From a checkpoint of a small transformer trained on Wikipedia: vocabulary 4096, 4053 steps.
MLP neurons of a small language model. Each row is named by its layer, matrix (up: input weights; down: output weights) and neuron, and shows model dimensions 128-255. Each number is 128 + 24 x the weight over its row's rms, rounded and kept within 0 to 255. Numbers have three digits each.
After each neuron's rows, "fires on" lists the tokens most often at its 100 highest values on Wikipedia text that the model never trained on.

L2.up453:131085182155148132146135141098097132118151110145142084105124106157116159117100088127090126135157149136137153146108126162122112082116151115126131122140084099132159129135098158085115126112142152195115111078091114128106144153097135136128118158116117146170160120120076183162145142086139147110137141069135122138120119125153126134134115117145167134101132134130110080103093123155135141152080
L2.down453:110135133186149153186172135074101119124147118103168131141129160115142095143146180131114106122147157107110073103121144129110138104121111121125116057129106114117112107162127116118112123126107165117146111129120093217153118114141130112180120127096161111155191113148142106106127118137111134121136129135124117093141124113128147138098118137121161167107160136115096135110087139114151139143122
fires on: "A", "C", " (A", " (C", " located", " up"

L2.up310:134176132150135171087103107137135159116132153092107150140140130134138101120136127137156121130097118129174123105137122123145152099159150112139149143128146138144152141113115151124120112124153120096154144129081107126091105179160108143123122121119116091160153181095111110128097097078146144103160208146120170092111139164142138097180135169128096117131114141142151126117103126080105132118127
L2.down310:147133167159084150135154098117131135096161120111154128164095150172111119146103119112126119163106129121143146135150095086110142112164131120098130164144126119123116141195155124107114099080144131156092113170098130097144112126154134113114119119144088102147091151086160117136106129159116147135145156119105093116115136132097165173147118158120121118121158131130167143166110108094137151113122
fires on: " 202", " Gl", " Mil", " sp"

L2.up725:125159102114050167135109154142084116105141150134139155106092089143125131088134140067108119066103143147104149140107130144166144100111093107094142187122120159119104097101144102091090126118149155145152161168128113117140171157151159168110125141125132143129126106182137147147116132095142125085116127096094115142108160139143152146124143148115103141111128086119113163096148122106149146133068
L2.down725:131173125124158154123093105125145133134124129140096136136101132135153142132107140138105153135130127158143142124135110118122143111120188094132140126150126117117132154161140138170151082110106133154168181120132123046137100084138144115200137128132163116150122140119097094130136127112134126117107161151127128159170113130085169128125133122127128074143126124130139062108134175125152065106132
fires on: "ion", " j", " av", " Candidate", "ñ"

L2.up174:139126150112128122111144154099121101062115160091134101111139140122125141151143100117155099119129124091121137117112143153155127118128127137107066110121108134163139115142161160075115105167185127154086119139142106095148127093135135162125113130117115132148086135107145102104138144106129170126121176171119129146100090145132104137143088124140086122128124122151106119131100166107141151124106
L2.down174:134110119164126060155135099126152084102123111168183128110110151140125132162149135064115154140110136153089087127170113151133158176144164117100104037100116142142154158162127106115106169163091147135127134129158148165123072146111138131101085125117114128171152132109095096125105119108127146128150147115113142122098120130146130122191099084116121105144109140123123137151083183120123143111121
fires on: " an", " f", " real", " large", " main"

L2.up413:130183145073084160116111111129108129154115091098085156124114137168159098110110083124105150113119130138138113143151114141144140076143124135117120124109131086166115157088107125153104104149160110129149168107125142159154165126101121099113090144121084164112104161116075138094112176168132171134110127135118108142157163137177150129136104131110077090117142114093126129087129120150177144132112
L2.down413:124107104135157178130151124132134089127139161095144143136137100126077146138141118169161143095100112151120157113119113133130112159109113079165101136169125143122084089119145186120110134144128096104140101128155118098159086114126112152146157107119142128154106125120163116178138114119189131179144096168125156123153077119116129144088118127165134171125129115149109127136154155138102132111168
fires on: "1.", "ity", "2.", "ed", "7."

L2.up721:127130115170139092143142157106084142123120129125129114135134133152127082088127122171104084144128142102127195130104154117126103135145107098100131149121089116158076109086116141156124148116150138137148130144122109114163184130192131156112132168112097090111159114087158144166106110086167100115080107126164129152153151093123129137138104161101108150143112133149113130144108115178134121106081
L2.down721:107149132085132168112094118098126085117100091134097124110142166098160093076126157129133177142117122154122155109097109125130109164121137137114112100124115090108136113149130108121145118094148118134141151114122109137152112173128154118113134125131140151097148125164110119097158118154099123174137100101131155151146134150121135116097065111128133103167156124153133135134092123146115151135145
fires on: "ador", "ours", "u", "me", "atin", "°E"

L2.up624:134114197117127136091157118094095122083123122144110142106148134102097162090113106136119088116109156139126122107134154107137110130104136129149080127142104142121148114107122181156147125077108131131075132136157115132105124114135176120104149115079152137148121130168123132117111121152132089073101133111132155123131135139150148086147110150114091119140102181107141119125091114130094122128118
L2.down624:107158157154145128183161121113111150140142146184163150135102144129142119136097154110159160122154138125084149153121128117147119081101145128138144101188116134117148145200127120169133161062132073097115142105146144202121137102128096148115159089126115103127116100119148146129114139073111094118138099160103143131145140105111122127112151139119130130096100157102115109121161127132107143127146
fires on: "R", " Votes", "C", " (J", " Represent", " Associ"

L2.up17:106120125121062163157117135149113126098146142069111112141129152182127105131187094153132115148129127124152111125144142131137100129131085092073158122093146144100117113123105148105122095119114182112078145112142129115095138113130110081122132167105132145119144152149137149107176136129133144080104137124107129130092119139128127112111130169141098104109125109095144095105123139143108114159133
L2.down17:161103133180088137138173147106139163117160122125128118131069172145164131121105163128136077152125121127130142122117080148107108116183139127158149149138160149187132121135136134117156114088119143121090133135111143136124117161120143148094111090136109147126115145139177117141131145131122137132148141154095130107135136112108177130125168132122113128097179160099106150105164080154140145110129
fires on: "E", " E", " As", " Ele", " Nor", " Is"

L2.up229:118130113136159177086152115108144154134131123094117105156129093164119111077141163115106122124163120108135130070122118119083105158140135092171152114143117100069120112113170138157113116108141131141106140156125129108105134157133135107130124127109133135139115109090143136148129146166129100129125099154056126110176133168158113173131166144141159188084178107107142113093158110129130137145126
L2.down229:098126148117116133137155122170085126127104133138121108151144119137159106144135140139118080134096151167147094142137142169145142168153152099065076131114114077143134127123151133131146146105148123095129127137077104060147136102139124098123096158179136127079131138134131088119104088164108153156103117126140090126117152137104105122161115161154124136072143169103128172176143116160158149123073
fires on: "ly", "ou", " feat", " previously", "===", " he"

L2.up602:101122124154120122122153128142151129099139120116155070186150120140092124097149157173143104126108122119143115126156124128107166123122172095131101117136102139132122105121114145126086114144075117137148120154116116119163105139176147122129081099130095180114129125108144131119134077108161192128110154147142141130097115131078129136137083115161136125094136170141153109173106142134165143122139
L2.down602:137133159156133172133134141118107110136122174127126120149160084118111103121167115136089111163137127143159152114153137124136152157105145121081135122117119128113135167162083087124156163161101127148160118169086103148127107130134159120110133122107129142119122137137119176100103075134119122164141122120141130118152137117150094067203083128087105115116120154154115145125146155116159107153125
fires on: "8", "6", "7", "2", "9", "5"

L2.up682:111109161103090124086147101069117101113123131141119105138134093124127127079107150112101135152150123142111126068138142154137107096126107091150104078162090135153124154065091149112143133160124142150102117175123112120126133149128136122134097141079126103119143142115128153113103062120113149124138154125155116145133139131136144099129121091111105145147156135151117113123145130169138171146114
L2.down682:115117070160118121149105122120107135135155179087130127154125125143106118131116100115136126172078113152137139129138147111169141131106135147086119099118129142167157093149127074107148118136112132132156104120115142171150137148064125143126186079148155143155124126160111124093137092117095139152128092159085138105126124151119125083105118123124164160094126155172134159139095204102115144155082
fires on: "),", "',", " include", "\",", " including", "an,"

L2.up160:112154136142138148132194120140159091139134127118103161142193160125124108144095110108087148107134147114131151108115098134159113084105142087136148143132131122153143162138160147097138147136142129155057131122128141110150126158089134162135084114149117147139105158099095092156130110149142090088113151123123139165125157112161122109114131113141123130164115140124093099144099128138097165089164
L2.down160:135137113131078083177138103122128151118103095109095170097158156103132107151100120123067159119145120154100161085116117141159133118114161130150133109129169114156132141141153141101110125126114132140144174141179129221145112141120157158171140138120106167134145120103140132119137156114139131077110145100117131083171136106145087169139110113130111132137124107105143114085139125108110130118151
fires on: "L", " were", " (L", " Just"

L2.up122:125184145145057192103141127109103132113162126078093148126115167117121120112153148125180120174120119063127144147154112122089122129118137129156111168109116132109130134069118144156116153142159131127124065126049113118117170180132117126120129115118161103108118134098123143125122146149129172139160155114114108138108115143148135106130114109103127147135116141135151121171165101176151132127131
L2.down122:127134118129144180089127151167100127130158113119126128090106135117143137146141124121137133178108134139122111130171120154142115163097111166141151096132141137110100145132128144098170092149115132138132107116081139213113120122121128135121115087143160092144133139136128127162175140160127109113160116116131143114124147133147130153115118035120172122126118117101091120107156151113114140127107
fires on: " Col", "=", " col", " Phil", " occ", " Mel"

L2.up217:166116133141090113124142137171140161107124152159136143113109106129113143141093131155088112161110137090189169126127122138148138122151160077099108124129118060166155157096102135123157138143091139158124134117080128112145114132131094104138086193121127120148129106113109144104107129092154108167136136085151086160098133122127076103109125146147154104120134092085131110116175124098140142113135
L2.down217:153127127140141080131132128159115119136123120145168117156144161144126118094102107102122153150133156170128162129107120138076164141095121115178112122165144139103150096150092144113095091115147096133149151125156125142098103118159144130130082201144083127139144100115166154145110112121162093116132098110140103145102126129175126130111119105134120149110107123112132108083092118178122108119108
fires on: " bl", " 18", " comm", " 3:", "inal", " UTC"

L2.up685:170144100131145103140124148138107093101108110112115098137119128130103147080119145139104126120163149111124172129128098149123131121128145131094146102120120131145116131162121136102127183105163120139075137145073119132140101089108168120155112140110180100118133135140119128135119107125122189171136129132102134154135139095086152054135111159141105129154117131126149130144108111149157114145161
L2.down685:140137157092120146088138118093133160122138156162111133070097096141110127119143129150158140123128120106087135156133165107088144135105164189076152169121115110116108135116131150126116145133167118134119160092151115109112108092144136128154161120125135119137122081141109134150153147147150129117132093130152096146136109155092139099109065126160122136196160098145110133099126097103127094144093
fires on: " qu", "qu", " sem", "em", " Mel", " capt"

L2.up275:145114120125106138114118123179137144129120105115103077131171110120134086116091082154102124144175153155151131121112088093151093132152135096104123129094095117080117112117128124169135126122137152158162136102131169146172104151157165115118089126150092109146171172137138131106140114142124134076097152136128144141107102128121166084068083129114122105095108127154160096123149112105084172126094
L2.down275:159099167104146141133122095146126099158114100152162142092103142155133125171084128109110156130124100146148119153160117147126172138102142147128099089084099131112130129137148116118096125148137111142153110105157151170085135109143134142147148131107120150108143133137141099126141139148095111156116074176129117121132133123109149165128157053150117130144121106119159111094162131106150146115150
fires on: " 6", "4", " 196", "8", " 8", "3"

L2.up642:158096134106116140100140175131121105097114127089117116171108124109156110164143151126096095117121145127148110114168133146155105112139153109133120197131140106109127139139120154134121161138140153166148165095136135139099174103110144144095139134160161149123141128120172120137181109097133188160127171146144133172149124160144123126112125137135098096112181106141129105123127140115121183149177
L2.down642:149142098079144132113137115150089112096063116098104118081093101115102149180143138157144145130124105136123122092159127120119141131161136127125122149114158148129147106106111112119125135139150118140165092153127146106126105133117126148120144108138136147161121132145147147147106116176132112100148108140096142115156125118155097129115157126097140141151120091113137194166129123138169172134165
fires on: " such", " be", " most", " gr", " become", " within"

L2.up552:112144114131122109136125111132124109147126121157132146114146142092173113064134100145141130158092104131138122122112178125127129090114125130146113154135077132171171116143123124132148124127142117133133123144096096153130153107134115152130148144085110070138121115142112078160113148134122152146148140117140142171085144111135094121142145120151133189137162109099145137109125066131110079142086
L2.down552:126162113121127140145084096106146111138124140158123161090099106160126188120097117121138128153128123165114143183110132116123137159131152105109126155118081155121138122139126091124127111113156193119114136113122146088143114105120110100091140089157074111122108129168122130169106110165161085107132136133137151129085093115137132126157136126117119140146139104118130088126160131139092105143092
fires on: " cap", " station", " similar", "che", " ter", " test"

L2.up43:114121090139120103093140142127141111146120129116115107113088114180142132153151135109113173115100125133177117123102157177180114129144135152078132177137157149126124103155167127126126158142111140093111113094110143151093135113141187190143083103154147106109120149128198130153107138090136096128114157149141132137127140102108113145133108118160106155123137111114131122152149142149164115136140
L2.down43:106098139124167143161126151113131162142124082168123129085128133144111144118146103142083154165095123143112114148143110099158116140132106135135143083117129099148133154141173135122097134135116098126184160107128139200121173108161102144149144119098137132098102134129107159114189167150112122190117178112141123091160099129126118101132155169126136104113145096199128071116123119114119120146115
fires on: " act", " dis", " attack", " civil", " organ", " control"

L2.up328:112109127102102178108092151130150100104102096058142111110150129105115118163117141121149125138071114108136123123138155087119120097076132112107105131115131151119159131132122098157147093154124163129102125124127146133086138099110118080109123161094163119132116128051139165127108123101156142109151130113134158110123112157134140138164120129106110130163161152138122146119170121124160106156098
L2.down328:132152111144139118152123099151128154169133063144122133091126079118169107130129142080122126209103111112107110118166126155119163145104115162115116106142156121117123094135135161185136127115137114111160144103150133087096130120090160110109112127139133143129099132106142139161137120150121126139143097128104118123126095144131134146126139096130188108140130102169139139103155168130128132148139
fires on: " centur", " examp", " most", " part", " mean", " such"

L2.up426:147149112155133135084126084157140124096140097116124132124082099122119131120144125144134133105120090139151148140116167156110122135146138112103125150151126126102133130091118121163119137140122139148139158150130128065123128154131144145156124137075144112141134136110142118195133135147133145125112155137093124172118129124099127111161129124148128132147126193084103101143136123142101120113133
L2.down426:135144118145123127143118124116138087144121133071124146134130138150145099161089141087140142106115126136103138160132124157140171153122172109146108129134146111150130151115161104123092142112122108128107153101116129101104120159104098136145126141141122123123110111161128138113115141156135160138138118115086153170109125121113132138126181122146135135157098154171110116141101133119120129134125
fires on: "ional", " record", " Sport", " ft", "duct", " mm"

L2.up60:091138134171155133105150150121125114182092145145123124099158111148104136107121097141120108092114137161110159129116151127135135120161138143126126154075134118135150111122166113114137155150113145095154129124104120167099190115104158182134096116117106132106158151114050144135065128122102085096114159130130144148131153153097135100125132127137132108163154135124148106127137115152105123109131
L2.down60:124128100107098169163120145118147119116134082102145152087128158117143096157083113141106135149123097105178132139144102110156144161125134151147115138152141123132156138093138105152138142145130128127091160121170136157150133105108121131135101149112104104082094094102166122113119139134110149150119148154141098136129118179102152148109150062127144148086119146121140167111120230122125134129158
fires on: "ology", " period", " would", "ality", " Candidate", " Commission"

L2.up498:097164154137126117158153136107158098134128149124105148190159149130103115123157157146113103104121111132134116143134099141133103124112101139110124120098080123150136099136112099133110071115117103131137128159089120127110097113135149142120163115133167105073107128112134115159107154143152138097112139153158167134144103073088118158131128177096133103103125130140109124119162176127167136163097
L2.down498:183142140139115150106099133119163146137100154095138121117124146099144118173146106123106100116129100138145148126146123152132122076076091076110115083134146145155161137147160123114125130124120130149136130135128111132150120067140092124127139118111153159118095111125145083137150124095150151141121135129147130152140137118125171171126087091149183081114131152160131135085131181083125116152117
fires on: " known", " described", " express", " after", " hon"

L2.up614:100152157160143161140153175112123141150077126141170127109098125082128157120083141104153097092152132131173139106106124152117122116142119131148114147102126139163131124129150125105106110152140121123111135156089117148130124169114106072132116157130150123102143147113113153125122130122138173101120117156138100105102117124134092088141144151137179150174136150135107152148102122131140119148088
L2.down614:173119137102148125108123151095089129126143130129123135123109137125128151156104133120127102123166155117132149165143107118104083155167091168121124132117154175120116091176100131164149103117137165127104122125143132073102164103144125166112180066112142106159096161156168148108122131142106081136124145119145134174107091142156152133129136135107140136142118103156071114123134096142114111136113
fires on: "ri", "an", "h", "pe", "qu", "ne"

L2.up579:151113160155138104115107115156079170114148120130138193151108099118089153143125158129143130110093161132100141084081132155163111121167116145075122160153119129125143125099093130143111126140123112116089139104112110125084151149126097137164118095126110133142119125102159126173121146135159110117135170132119099144122115129111185129119135120069113145118146097155173131114103110129135179106131
L2.down579:096093134169130159145130075126120115115116125153121150104131128129102141106135149149120171077112127157109147167080122114104152094119110132084138159135118119123104114145126085145096121123117164130154124124146115081126055135138103092148131121120146159191145122128135135113145140087118053104098135175142093182131156121140156130116158121096173107145141160108097108179142127117109136150143
fires on: " Released:", "–20", "inning", "oup", " Total:", "inn"

L2.up38:109133146134099127115130113097131077123137106143150107155135084155126083114106121092127131114113129152180196136122103113138147169137150132168165178165086132122127145119137107120118138151144095096110088137096149121145157170107150145141076156190135107134142149103072160103177134154108085114129162141128153164107116128130121133085106118093096169120105110150158186140161156171133136079124
L2.down38:147115162111131164109084118152130122123098116134135117122153134158137153148102100115164104141137137095143104122119116118102130140106150144130139192149160165091105137130154129112148140116076151122122155125148145084106140132096116136096138136097100115113095085114145147142142160147127123113106154147157085150175136126104146158161213131158146128092138127123146135129135127121136127117120
fires on: " end", ",", "e,", " time", "ance", "9."

L2.up4:071112157123078145084105172149111140125120110094138143097173121165133114116139168170101108126133094103151122095128106147067115148114110110105132152099096139153170113105123162161117097141149173102115131140104165148135103137125130114083142131149121132151131118128116153077109104111125132125104104113131140094158126123130158133119142154166062130153136124135148125110140114115140157102122
L2.down4:063128123174133124135103128166080150127100124100118127120118123124152117139194181143115172133159103138091123194123101124163157142123130063095148143139146152130151141141118163139110078088134104167119149159136119156157110117154170125107088096109123163104127146154130117145167099138127134137129125108116112118134165127135152120086122114127163124112122126135130103182125187161165152133150
fires on: "1.", ").", "2.", " un", "3.", " inter"

L2.up143:157153213176127098133144135172085154146116142139152150148118133148161134129123159106147137122105178144174131136164129136103101138146117090118108123143102113110147174145139125159160124117096087127152134135107126118133118136165131109132090141087141167140114086135135158141090109113119147143110112108112105112159099157134115137106142143119115098131125108138144163118081123139106152110128
L2.down143:175110103138134100153146180164129136158122139102114146112121103102134181094102120116113100178150139064144092126144144109136126137137111105175140092141138087146120128114135135130117086157141164122127149143106119154102108169157125162122086126168128105156090121129145118109119138117100138107136141144157073155113139109111174149111121098117113149112122115162105103145124173132101156164083
fires on: "===", " Votes", "%", " 18", " Award", " /"

L2.up307:129128146113121143116133111098088131095122135124127154159141108116121112123090115128119137136130160123107147127085110165098108158129144134121125123131170125088167148084119123091143117133134109127135124134123112190143107181144125138101112146134151125095133094076137155112142121132167130125169139131105106145179174129136116129071163130097120133134085149145102130142121089103105124127107
L2.down307:148139116137086148119141118133118129111161165131124114127126130161130126156160151153203115109144167115065122112117125121093105176156098159105163116130104108099099123147106130116137118128116118159132097114172180080127116120107129090118129086122168096115171122142109108103162154153106142141148192106117126197115142117142139149104107114127160101137128119132101120100136101129107105117162
fires on: " Mad", "ch", "ist", " Phil", " Mart", " Released:"

L2.up647:130139133095157113110137124165154084068148112152124117114120113124116139131142124105135164105152115096126115135124098071172109111110132107117137151123075099139159137155124140168102129150157107153107115119121149105106113143137135121145091161105126143091139152105125092133150121109120161135108148096151145141143185104128146106109139139100122163152146088125129112169137132120124077102128
L2.down647:088090098099106078116141148123142116157145150095094169134101147159055154151110116150146094095144139184172122132084095158158116140155092126099125157129136103099164115101163131140160132112110124138153136162135155075128136099143125101105096122119137109166130124109138145097102116088131101160133097154094159110084110155159141102179141119108104119138132144154118152136114083120137124143117
fires on: "or", "ph", " ag", " organ", "K", " respons"